config.toml
head_dim = 32
norm_eps = 1e-05
rope_fraction = 1.0
seq_len = 1024
doc_mask = false
train_tokens = 172600000
MLP neurons of a small language model. Each row is named by its layer, matrix (gate and up: input weights) and neuron, and shows model dimensions 32-95. Each number is 200 + 40 x the weight over its row's rms, rounded and kept within 0 to 999. A neuron's up and down rows have the sign that makes its largest values positive.
A block is one neuron, or neurons of one layer that tend to fire together. Before each block is what it responds to, as a language model described it from the Wikipedia text at the highest values.

Responds to: Markup delimiters and mid-word pieces
L7.gate221,174,188,208,203,154,153,203,183,205,207,189,176,230,145,219,243,223,195,170,212,212,232,216,223,251,157,154,193,151,210,171,254,224,239,220,205,252,194,250,194,178,188,138,227,208,177,178,228,223,126,185,165,166,191,199,197,178,195,165,126,133,185,191,214
L7.up221,209,246,155,247,181,253,162,215,145,162,212,147,183,193,178,198,141,149,140,196,200,183,273,209,239,209,205,217,208,145,139,191,275,168,182,207,102,207,181,182,161,261,185,183,227,194,218,184,223,226,245,116,289,227,193,109,82,211,177,195,111,150,269,197
L7.gate472,195,200,179,197,193,200,180,222,148,186,155,170,190,243,252,213,190,182,182,185,186,173,186,136,261,144,210,239,190,191,154,266,223,224,107,172,134,154,201,147,249,221,191,189,272,200,142,188,205,222,202,262,110,211,215,227,194,268,253,184,152,235,240,228
L7.up472,209,215,168,153,181,237,232,209,144,222,192,237,173,199,246,169,188,213,226,234,176,208,221,206,315,226,181,183,169,225,223,257,162,286,201,192,153,173,204,179,194,206,221,275,218,247,172,202,189,214,259,215,182,278,199,226,261,161,175,120,160,108,177,109
L7.gate587,200,207,117,202,204,171,198,192,194,208,161,181,288,146,217,287,229,223,220,166,297,207,231,115,234,144,177,212,207,242,235,299,251,239,174,201,199,250,159,211,205,231,194,238,191,286,147,229,149,209,210,145,177,158,289,231,196,194,246,168,219,272,202,196
L7.up587,169,161,263,251,228,165,188,292,233,137,160,92,181,168,212,278,208,192,190,175,209,226,200,215,259,168,236,200,280,186,218,181,250,209,223,209,233,218,119,193,178,181,215,184,222,244,242,145,202,165,298,144,231,266,173,184,199,162,150,143,101,201,243,124
L7.gate988,199,229,257,205,198,226,165,208,134,152,145,119,173,184,212,213,207,243,169,216,263,196,128,209,197,173,204,218,98,226,117,141,161,240,232,193,249,128,151,136,137,261,231,180,156,216,208,210,147,204,118,179,190,228,265,256,244,124,163,212,169,214,241,199
L7.up988,164,168,227,185,234,229,247,211,196,219,181,209,225,262,209,218,189,209,182,215,173,222,225,231,154,200,188,274,220,129,267,217,209,152,138,245,137,218,279,216,151,246,161,151,146,230,172,142,210,209,214,240,205,175,281,233,267,177,202,143,205,193,215,150

Responds to: Paragraph-break newline
L7.gate254,238,93,159,77,230,189,248,218,308,149,142,226,155,235,198,257,161,141,221,252,208,242,165,181,248,224,195,195,218,239,241,182,226,215,212,231,275,206,228,208,170,193,193,219,157,219,218,271,234,258,254,149,184,236,191,235,229,163,168,164,162,229,125,222
L7.up254,254,234,242,183,287,217,287,134,293,230,138,142,205,78,177,233,207,197,192,194,179,202,166,168,240,255,244,249,148,233,226,149,178,164,193,249,169,114,211,232,165,215,287,171,153,169,210,262,210,215,209,185,175,247,157,206,222,180,214,196,188,202,180,206
L7.gate673,209,206,319,246,180,209,223,171,156,236,172,276,157,223,208,214,216,199,242,210,203,216,247,239,255,190,151,248,160,193,202,198,153,270,233,253,195,140,220,181,167,270,182,168,124,166,248,216,243,223,126,225,251,223,207,233,179,126,200,229,228,191,203,253
L7.up673,216,146,262,230,240,305,213,222,276,238,219,189,121,255,220,297,229,99,205,278,136,167,215,167,162,167,165,159,232,242,191,210,207,198,237,223,286,215,186,168,147,216,123,167,225,207,193,178,142,248,195,214,222,150,200,205,132,237,195,164,132,271,172,234
L7.gate791,233,219,253,223,147,233,233,167,236,205,162,201,174,245,263,241,149,232,210,232,263,204,225,291,198,203,199,134,244,174,224,206,165,150,250,214,234,195,211,199,171,218,209,239,160,220,209,176,247,198,269,272,145,219,224,198,91,162,170,177,117,226,124,181
L7.up791,207,211,175,174,195,210,169,168,159,191,160,204,186,145,176,227,166,152,175,225,131,181,164,150,234,218,228,210,166,213,202,198,199,262,205,279,165,229,198,191,186,212,194,192,111,204,166,169,187,194,211,223,156,167,140,158,234,212,131,216,169,240,201,168
L7.gate874,219,227,224,156,156,218,160,215,204,201,178,240,192,174,143,241,268,184,203,172,128,223,142,142,142,174,210,254,270,236,238,176,222,186,262,257,184,236,228,225,150,222,159,195,104,208,150,197,222,221,213,186,198,206,170,254,175,206,171,158,243,224,201,251
L7.up874,236,164,98,191,164,204,218,236,196,187,177,233,202,239,198,223,210,242,205,304,276,184,211,180,225,239,183,210,245,208,177,216,185,292,209,174,226,203,225,166,135,229,283,174,225,202,184,209,196,171,195,244,159,256,247,163,228,251,146,100,231,231,183,235

Responds to: Heading and field-label ends
L8.gate532,252,262,246,91,200,215,233,277,220,261,186,214,183,156,144,187,212,218,139,171,257,201,230,184,191,145,205,212,243,210,200,171,180,262,228,184,231,236,239,195,122,187,225,265,195,208,298,249,151,184,216,279,191,186,167,125,178,253,253,183,161,265,244,155
L8.up532,131,220,209,149,216,203,226,246,170,222,174,195,165,134,198,231,144,183,156,190,212,212,236,218,161,67,163,225,210,193,182,186,175,237,197,127,156,244,227,241,113,269,189,161,192,251,244,183,238,137,244,204,110,148,251,159,234,229,214,201,140,213,220,233
L8.gate875,218,239,211,237,210,229,235,172,227,248,188,249,216,210,220,231,157,226,182,229,223,142,226,184,299,173,185,168,165,200,314,181,235,202,138,211,198,179,208,154,157,282,163,190,207,192,212,181,222,215,211,160,190,153,210,165,166,195,274,197,147,170,208,176
L8.up875,172,232,241,171,197,177,179,193,243,250,187,223,241,246,186,209,216,193,144,267,293,188,274,156,203,159,178,250,204,192,216,222,205,201,184,199,251,179,194,203,170,230,141,175,196,238,107,269,199,122,161,123,281,184,246,172,214,183,243,214,160,228,216,169

Responds to: Blank-line paragraph break
L2.gate30,250,169,234,139,222,196,251,170,181,136,216,222,225,215,208,245,174,248,255,215,184,259,208,215,196,223,173,162,205,99,165,207,156,276,181,158,181,152,229,244,144,182,229,258,224,211,183,150,221,146,281,248,162,182,188,310,195,177,171,142,259,283,258,195
L2.up30,260,203,190,245,198,164,157,182,227,164,196,252,147,154,239,208,199,211,242,244,155,228,246,129,252,168,242,223,228,205,258,179,165,219,226,221,184,91,284,165,105,102,184,228,200,173,208,223,289,204,213,241,155,199,208,211,268,207,188,205,212,227,173,198
L2.gate146,196,184,221,279,227,192,230,195,186,157,253,191,196,156,138,236,209,145,151,292,165,237,238,213,240,135,216,138,139,270,141,187,176,177,138,231,127,200,181,149,215,158,218,259,139,246,181,153,234,183,236,187,167,199,211,186,192,91,205,291,215,220,238,246
L2.up146,156,246,213,194,286,158,206,211,169,215,209,247,237,204,172,228,196,183,156,216,259,205,162,193,243,164,185,230,193,165,220,190,196,209,135,148,158,201,241,190,111,113,210,262,172,210,158,163,187,227,239,167,235,157,158,220,224,197,178,262,255,163,169,218
L2.gate339,191,187,224,230,186,212,195,152,252,214,151,236,246,186,263,171,210,178,221,207,123,238,200,211,216,193,224,257,241,190,134,172,183,233,213,219,208,150,227,254,145,217,175,236,210,203,171,199,103,161,185,168,250,155,147,281,160,197,175,191,200,224,247,251
L2.up339,177,201,239,178,128,159,175,193,174,171,193,172,212,143,186,187,201,284,195,219,173,218,220,156,257,176,157,151,179,228,195,138,199,204,259,157,255,170,166,220,214,173,222,213,202,180,165,230,211,194,243,204,221,138,232,215,128,214,82,161,169,206,243,212
L2.gate472,196,182,195,257,158,174,322,212,152,217,211,216,234,203,159,196,219,170,178,193,159,221,217,163,280,164,159,177,150,165,184,153,266,241,138,210,237,132,145,241,170,160,190,213,182,212,277,173,141,103,202,211,191,210,209,207,289,204,164,179,127,246,243,228
L2.up472,133,249,199,244,160,207,97,282,191,223,175,179,239,179,210,275,178,159,229,251,220,213,289,218,125,113,233,205,204,150,180,202,251,189,200,278,181,145,248,139,165,126,238,138,225,224,298,158,226,205,292,179,185,183,217,287,169,243,211,220,87,231,221,206
L2.gate567,226,177,167,180,246,197,206,208,226,184,176,170,200,184,228,243,250,153,187,221,148,184,223,123,200,129,130,164,195,153,234,199,254,221,207,257,146,178,215,231,151,172,215,200,197,202,167,158,216,245,237,216,170,177,137,229,236,169,159,253,135,173,237,243
L2.up567,203,180,239,166,86,152,232,214,177,130,197,194,196,150,115,228,216,155,213,200,245,216,203,187,182,146,199,135,179,144,220,211,167,217,207,150,205,117,311,152,185,222,194,275,236,140,253,169,161,150,171,264,158,177,188,216,252,252,165,214,199,229,241,172
L2.gate632,192,269,212,230,201,226,142,185,170,189,213,169,247,242,167,196,179,189,201,239,235,161,217,114,287,169,252,189,173,185,205,130,179,190,232,230,202,194,202,212,226,191,186,217,221,158,167,220,218,192,269,226,123,193,186,184,229,208,184,160,124,227,207,186
L2.up632,198,252,194,211,227,167,202,217,192,154,250,261,211,248,175,194,186,142,208,192,158,250,185,198,213,274,207,233,158,146,181,154,149,283,216,251,238,193,215,220,137,250,202,212,146,140,249,183,155,177,266,251,170,166,168,224,85,175,193,178,36,171,241,185
L2.gate663,187,242,198,225,180,246,226,210,123,241,193,216,242,215,218,204,111,244,245,162,182,208,204,247,289,205,218,140,167,263,149,243,237,237,154,261,174,257,222,183,235,217,167,156,196,251,181,220,172,234,156,207,222,212,219,169,229,183,190,139,232,187,195,243
L2.up663,171,171,190,218,208,158,111,186,214,275,159,86,187,183,169,173,205,229,246,210,216,235,212,293,165,284,185,210,152,146,213,142,231,204,178,227,210,265,172,199,179,320,194,155,243,194,265,152,165,191,201,201,188,205,202,202,264,209,232,207,172,207,147,266
L2.gate768,198,174,201,241,171,171,126,222,202,180,262,246,163,171,216,196,232,140,115,169,150,262,156,218,221,184,196,180,186,186,324,96,230,216,206,125,226,175,174,200,177,77,244,217,209,188,203,191,132,230,254,179,201,266,169,253,199,237,199,206,153,226,260,178
L2.up768,178,220,240,270,120,123,176,130,213,221,185,121,126,232,185,194,271,238,140,200,181,187,161,182,203,150,229,214,173,160,207,169,219,162,223,175,209,194,146,194,145,121,189,182,201,205,155,158,196,152,210,172,155,229,192,213,232,206,175,260,147,206,256,187

Responds to: Wiki markup structure boundaries
L2.gate43,169,167,213,184,146,228,214,217,219,207,260,235,201,202,235,276,240,219,155,173,169,240,184,198,217,173,237,176,167,201,162,140,184,184,279,225,261,243,176,238,205,157,225,177,181,286,220,172,62,173,224,230,213,183,178,230,152,172,196,226,197,154,197,182
L2.up43,148,168,192,208,126,252,253,202,252,247,230,241,211,138,196,232,257,199,251,148,170,244,194,202,268,187,257,184,160,173,173,84,235,208,250,257,247,210,237,186,196,147,234,145,192,237,234,202,121,153,202,278,201,155,162,183,176,165,197,225,201,163,184,179
L2.gate98,203,157,263,123,166,169,152,138,251,185,145,238,182,218,268,243,182,236,247,221,163,184,150,254,268,190,244,192,244,247,191,227,203,203,226,246,244,194,146,172,172,208,217,169,285,241,293,212,142,248,186,239,212,222,141,194,154,158,236,215,170,262,178,179
L2.up98,240,139,247,171,152,179,284,193,263,214,199,255,224,241,235,211,223,205,191,203,137,236,218,194,247,130,272,210,159,281,138,185,156,208,197,209,229,134,222,208,161,158,218,219,196,204,216,196,127,210,196,180,133,180,157,174,208,193,87,198,202,221,200,225
L2.gate132,211,251,216,108,167,181,206,263,213,220,145,217,203,250,130,214,222,186,261,206,127,187,171,177,256,213,273,181,196,188,215,221,191,236,171,209,165,247,198,301,162,177,251,137,212,195,230,178,189,190,245,248,209,137,219,194,224,255,182,184,209,236,96,140
L2.up132,229,183,266,118,231,207,156,171,219,222,144,219,240,245,202,151,152,179,207,234,194,200,120,187,248,248,273,136,192,261,270,264,240,213,201,189,185,188,201,272,145,202,221,163,190,120,202,179,200,232,259,293,207,140,251,193,220,195,193,130,214,171,115,191
L2.gate370,246,175,297,201,229,200,132,197,124,261,238,207,207,278,223,192,227,145,125,198,178,267,167,272,240,240,184,216,216,173,219,221,224,203,210,225,199,187,202,204,180,157,163,262,211,212,218,185,186,162,214,211,174,175,161,170,278,221,205,200,64,145,179,203
L2.up370,180,195,190,196,164,258,225,153,224,238,222,161,183,148,197,260,306,216,160,194,177,207,140,256,211,153,200,241,256,110,198,142,256,184,197,246,240,264,246,191,136,198,267,122,249,196,208,230,194,141,161,184,187,133,165,277,244,220,160,177,181,151,165,209
L2.gate722,216,201,190,175,177,222,227,281,218,170,248,217,218,170,176,164,204,169,151,161,199,189,200,219,203,221,254,209,187,269,163,189,190,246,195,186,280,247,230,174,325,209,146,253,177,207,222,193,170,89,219,233,175,155,198,164,210,258,116,173,182,188,141,195
L2.up722,214,192,211,188,212,154,233,257,249,201,152,241,260,173,236,226,278,214,190,237,228,207,220,158,157,176,221,118,208,172,205,146,280,215,175,174,168,198,228,232,178,198,273,176,258,228,202,214,132,267,281,240,217,233,234,186,166,231,130,216,154,127,275,206
L2.gate807,173,164,164,108,238,199,239,224,163,243,188,292,234,198,215,230,190,205,182,174,245,181,225,153,245,273,248,186,221,230,237,241,120,206,239,112,234,215,229,208,175,155,192,299,217,220,216,129,232,219,247,185,212,164,217,234,240,159,232,239,212,211,215,233
L2.up807,189,162,219,137,287,170,212,159,268,142,164,218,189,153,213,148,198,135,184,206,159,137,194,199,116,175,196,210,224,181,207,238,211,210,189,170,210,312,181,162,223,188,228,228,157,177,180,216,181,212,215,206,189,182,296,250,236,253,127,164,239,212,231,245
L2.gate890,168,215,266,180,204,243,172,230,151,205,237,208,214,255,187,153,162,176,153,158,243,226,205,226,289,219,313,287,202,219,262,107,245,167,178,160,195,226,216,240,144,238,194,259,214,242,210,204,172,182,213,197,210,251,222,179,203,225,218,215,250,138,229,191
L2.up890,247,193,259,165,152,189,166,258,229,145,120,231,192,301,232,188,189,247,180,179,173,234,196,178,192,166,173,215,150,260,168,156,211,205,199,182,272,140,185,149,191,162,125,181,167,212,236,260,215,216,201,178,200,247,312,195,213,169,154,127,116,197,193,296
L2.gate973,258,185,237,208,140,191,196,199,232,241,196,186,217,167,167,255,217,194,242,186,134,235,219,226,220,147,262,159,251,201,198,241,138,158,206,226,185,187,184,179,191,232,152,161,242,161,215,188,155,186,212,161,187,265,215,220,150,187,228,123,128,167,207,197
L2.up973,122,252,193,225,220,198,200,285,220,204,227,260,231,137,182,154,190,187,221,226,147,238,203,170,153,214,279,178,216,187,180,227,177,207,257,130,253,172,222,140,162,172,131,206,230,167,191,208,191,209,182,228,235,185,143,215,191,136,163,187,158,251,214,189

Responds to: Wiki heading line ends
L7.gate3,236,220,188,148,130,196,223,159,239,177,175,136,156,192,227,215,272,195,191,218,187,187,288,183,205,176,230,185,177,181,184,191,173,269,278,223,264,243,190,219,178,190,211,287,176,220,233,118,122,226,234,267,237,181,225,229,131,248,177,176,194,213,225,207
L7.up3,195,166,149,140,146,178,208,217,220,194,141,254,245,205,248,267,189,258,238,175,182,186,230,144,249,212,201,202,151,179,156,231,189,191,190,166,200,203,184,209,179,231,269,173,157,160,238,97,181,223,171,171,160,158,150,208,221,188,233,291,214,183,164,176
L7.gate53,227,283,203,199,177,220,244,232,170,250,139,221,181,210,207,261,253,215,189,250,203,200,268,152,215,154,212,167,171,236,203,241,245,267,209,121,180,268,205,116,223,227,220,209,182,187,264,228,188,153,237,165,157,192,157,210,195,224,213,182,178,158,210,159
L7.up53,154,207,194,238,177,194,209,327,178,279,162,196,158,236,202,243,213,190,99,187,198,169,276,129,215,139,201,159,147,222,248,201,228,249,158,219,232,221,178,243,201,224,199,168,159,206,130,253,171,167,157,175,179,179,253,182,205,174,223,225,178,151,233,184
L7.gate162,260,240,272,254,222,252,215,198,160,208,209,248,199,209,230,248,182,200,168,222,200,183,217,194,170,171,134,185,253,187,224,221,244,262,207,276,229,299,194,101,260,199,120,217,187,249,151,200,178,230,173,188,272,191,172,210,239,142,205,214,188,223,135,207
L7.up162,183,146,217,229,183,236,238,172,186,222,180,191,184,226,210,170,138,166,127,180,175,150,270,156,132,224,203,198,220,178,203,206,142,228,170,199,192,257,238,220,159,195,235,176,146,170,247,184,203,248,175,149,197,219,231,179,162,147,179,150,107,198,190,187
L7.gate1013,153,196,210,123,230,206,121,256,149,199,225,225,158,148,174,171,195,227,157,225,195,206,277,176,234,184,136,112,173,174,193,188,194,267,208,237,239,122,157,195,186,206,173,189,166,201,187,222,170,272,229,276,212,137,254,225,213,175,177,162,259,173,262,176
L7.up1013,210,155,247,231,190,234,231,195,138,223,156,240,189,192,157,221,307,137,173,202,131,253,303,266,219,269,161,161,208,168,311,226,231,226,159,206,225,198,186,180,183,156,159,174,209,240,159,210,139,282,146,199,203,194,273,204,259,201,231,174,225,201,199,199

Responds to: Possessives and mid-word pieces
L8.gate275,190,170,160,190,128,219,252,292,205,218,118,213,177,270,161,201,150,183,237,169,188,264,133,289,234,258,160,184,194,100,215,169,201,196,115,189,223,243,143,189,229,197,173,215,168,155,268,199,121,203,230,186,171,229,277,206,226,176,253,228,162,243,246,189
L8.up275,229,155,221,258,242,254,190,218,191,194,231,231,245,174,241,222,232,283,185,203,230,253,181,236,207,168,203,236,205,238,217,200,294,236,192,171,136,178,293,166,193,212,222,173,243,200,215,315,165,222,230,244,142,264,312,140,196,207,140,206,184,245,214,171
L8.gate386,181,288,164,210,222,154,230,236,271,176,268,192,208,196,245,143,187,225,196,172,171,204,178,160,192,160,282,198,251,191,128,198,214,210,253,217,235,256,139,157,201,247,246,223,172,243,183,171,239,189,243,172,190,202,274,153,177,228,172,158,182,168,172,180
L8.up386,196,293,210,202,180,172,183,253,196,187,245,152,251,160,215,169,207,216,200,197,174,213,212,141,231,157,224,189,220,280,155,196,201,153,260,143,260,219,143,139,203,194,281,276,179,215,220,251,208,302,180,179,198,215,173,170,230,196,177,116,217,239,170,238

Responds to: Mid-word suffix pieces
L2.gate58,247,153,103,194,218,219,194,224,168,224,158,240,99,230,222,262,184,193,254,197,194,206,256,212,179,210,158,229,182,191,234,235,176,255,208,225,269,178,171,198,159,216,193,249,208,194,204,151,213,216,130,220,183,227,194,165,134,221,233,181,220,117,184,167
L2.up58,266,250,244,228,244,143,332,165,214,251,219,209,167,227,199,184,183,182,209,255,168,243,186,211,202,163,161,216,178,188,182,253,210,184,196,253,183,185,201,197,133,178,142,260,196,211,224,171,212,205,142,164,184,194,178,203,197,230,137,143,267,208,208,211
L2.gate119,224,169,223,208,201,180,202,191,184,165,129,187,185,164,195,227,152,175,234,208,193,207,231,204,281,217,257,225,199,191,211,191,155,218,203,152,132,189,206,194,210,63,146,219,135,158,202,284,198,241,177,185,196,137,264,192,216,146,134,188,181,238,197,160
L2.up119,182,189,232,276,187,208,248,252,217,178,131,219,186,152,231,222,150,160,212,215,113,257,255,185,218,242,197,217,215,212,203,227,129,205,182,175,147,197,222,196,250,139,168,228,153,209,202,292,188,175,192,239,185,146,269,155,183,173,205,175,199,274,180,182
L2.gate143,185,180,166,216,215,284,156,162,182,203,221,208,171,151,161,218,143,197,232,144,95,249,207,255,278,209,167,222,167,207,232,175,133,204,203,187,178,225,196,136,186,206,251,170,198,209,294,199,175,262,232,206,185,196,198,168,149,219,247,181,122,234,151,173
L2.up143,194,187,199,229,266,302,210,209,175,204,257,168,162,200,139,141,141,239,180,170,206,274,225,201,223,200,185,206,228,204,191,177,156,250,238,228,163,191,258,218,188,214,211,174,181,252,226,168,170,166,176,227,187,214,146,224,121,183,223,195,243,237,153,190
L2.gate173,158,215,193,244,175,277,226,259,160,94,168,184,227,191,176,145,203,243,269,194,213,165,159,215,236,217,174,212,188,229,124,147,179,181,196,242,209,226,211,223,271,162,190,195,226,136,198,210,121,182,163,247,271,187,328,157,187,187,122,258,189,163,216,174
L2.up173,203,200,222,188,256,171,167,153,208,182,196,249,179,162,152,224,238,136,167,224,261,186,195,195,200,193,193,188,156,118,173,253,231,319,161,246,129,170,178,127,214,175,207,179,269,93,185,195,161,195,160,170,207,218,194,171,164,219,233,226,233,258,171,209
L2.gate518,198,270,203,161,203,247,203,191,241,181,191,191,189,177,217,118,184,200,237,181,158,241,164,169,276,136,219,132,184,145,196,172,200,135,192,174,147,254,207,249,254,197,205,156,209,205,127,201,183,251,110,246,204,161,126,133,151,192,146,226,282,200,163,189
L2.up518,155,212,198,239,244,221,253,265,282,192,120,192,177,165,181,177,198,222,183,157,244,199,199,257,198,192,187,160,166,157,119,161,160,97,184,257,178,175,233,256,258,239,244,126,217,175,147,251,234,174,169,185,200,183,190,168,209,144,206,211,182,195,130,201
L2.gate714,205,227,245,202,202,186,191,207,254,266,156,247,193,147,258,190,157,205,191,258,259,257,210,200,223,153,194,209,301,180,254,192,235,184,203,178,180,246,231,207,230,178,170,192,229,215,132,233,150,116,122,149,213,201,221,174,178,197,193,204,220,170,197,185
L2.up714,170,156,219,244,212,143,204,182,257,240,150,242,176,227,224,119,195,216,129,137,248,158,176,149,276,154,212,167,194,167,192,173,267,165,189,228,175,250,249,188,203,195,232,215,235,188,123,218,149,183,186,154,194,149,164,143,210,193,162,171,167,135,199,239
L2.gate736,141,88,183,229,188,192,121,226,223,163,195,135,179,197,190,191,195,194,201,169,217,176,154,229,257,247,169,144,223,227,108,217,238,196,242,195,206,211,246,187,229,260,205,217,207,317,105,151,295,284,197,163,237,191,160,206,197,239,213,190,159,237,184,128
L2.up736,180,170,162,183,226,163,166,204,279,159,205,65,216,245,264,171,264,248,202,212,126,154,136,202,218,233,228,190,180,198,149,173,204,216,228,184,239,200,224,135,155,216,235,170,142,189,163,178,282,156,192,191,251,161,188,203,300,252,200,228,129,223,262,242
L2.gate982,167,138,116,124,222,194,252,188,164,156,228,162,219,166,205,258,200,243,216,190,170,245,213,208,238,220,152,173,204,144,197,197,222,160,225,156,193,232,194,193,235,153,138,165,178,155,121,243,201,208,99,197,147,167,162,204,139,192,223,176,220,204,188,182
L2.up982,180,203,166,159,213,207,181,141,191,171,199,176,231,183,180,266,125,245,243,186,188,241,183,228,211,207,140,131,193,148,203,204,224,172,239,178,194,229,248,169,185,165,143,201,182,159,143,258,190,230,92,202,177,127,190,226,124,209,200,176,194,234,184,159

Responds to: Paragraph breaks, mid-word pieces
L8.gate37,195,168,210,257,243,179,200,235,277,141,160,168,166,209,114,230,170,202,183,285,137,249,148,234,218,211,190,190,218,181,204,245,208,172,181,264,163,161,234,162,194,252,167,161,188,173,263,138,195,145,205,153,276,174,244,253,126,162,174,155,256,205,168,122
L8.up37,284,147,191,253,211,124,248,208,240,218,158,258,185,219,218,229,210,178,189,182,239,209,247,128,206,209,182,181,198,191,256,205,200,165,148,263,242,246,211,205,122,209,170,210,170,241,242,224,221,208,199,178,198,222,106,151,143,197,194,223,157,239,173,192
L8.gate509,185,170,254,252,177,170,215,179,194,180,205,197,109,126,75,222,202,124,179,245,229,207,164,207,242,196,177,232,210,205,268,236,193,221,171,212,143,227,183,186,154,184,230,199,178,113,216,285,216,204,209,200,176,176,231,237,141,226,183,195,223,235,286,212
L8.up509,268,137,208,222,232,183,217,226,302,242,239,153,193,185,184,242,258,208,161,227,200,235,252,187,183,180,151,282,154,170,232,211,206,220,120,210,272,216,190,248,189,174,255,241,225,165,222,153,288,189,178,171,173,149,187,176,255,215,249,209,184,223,256,219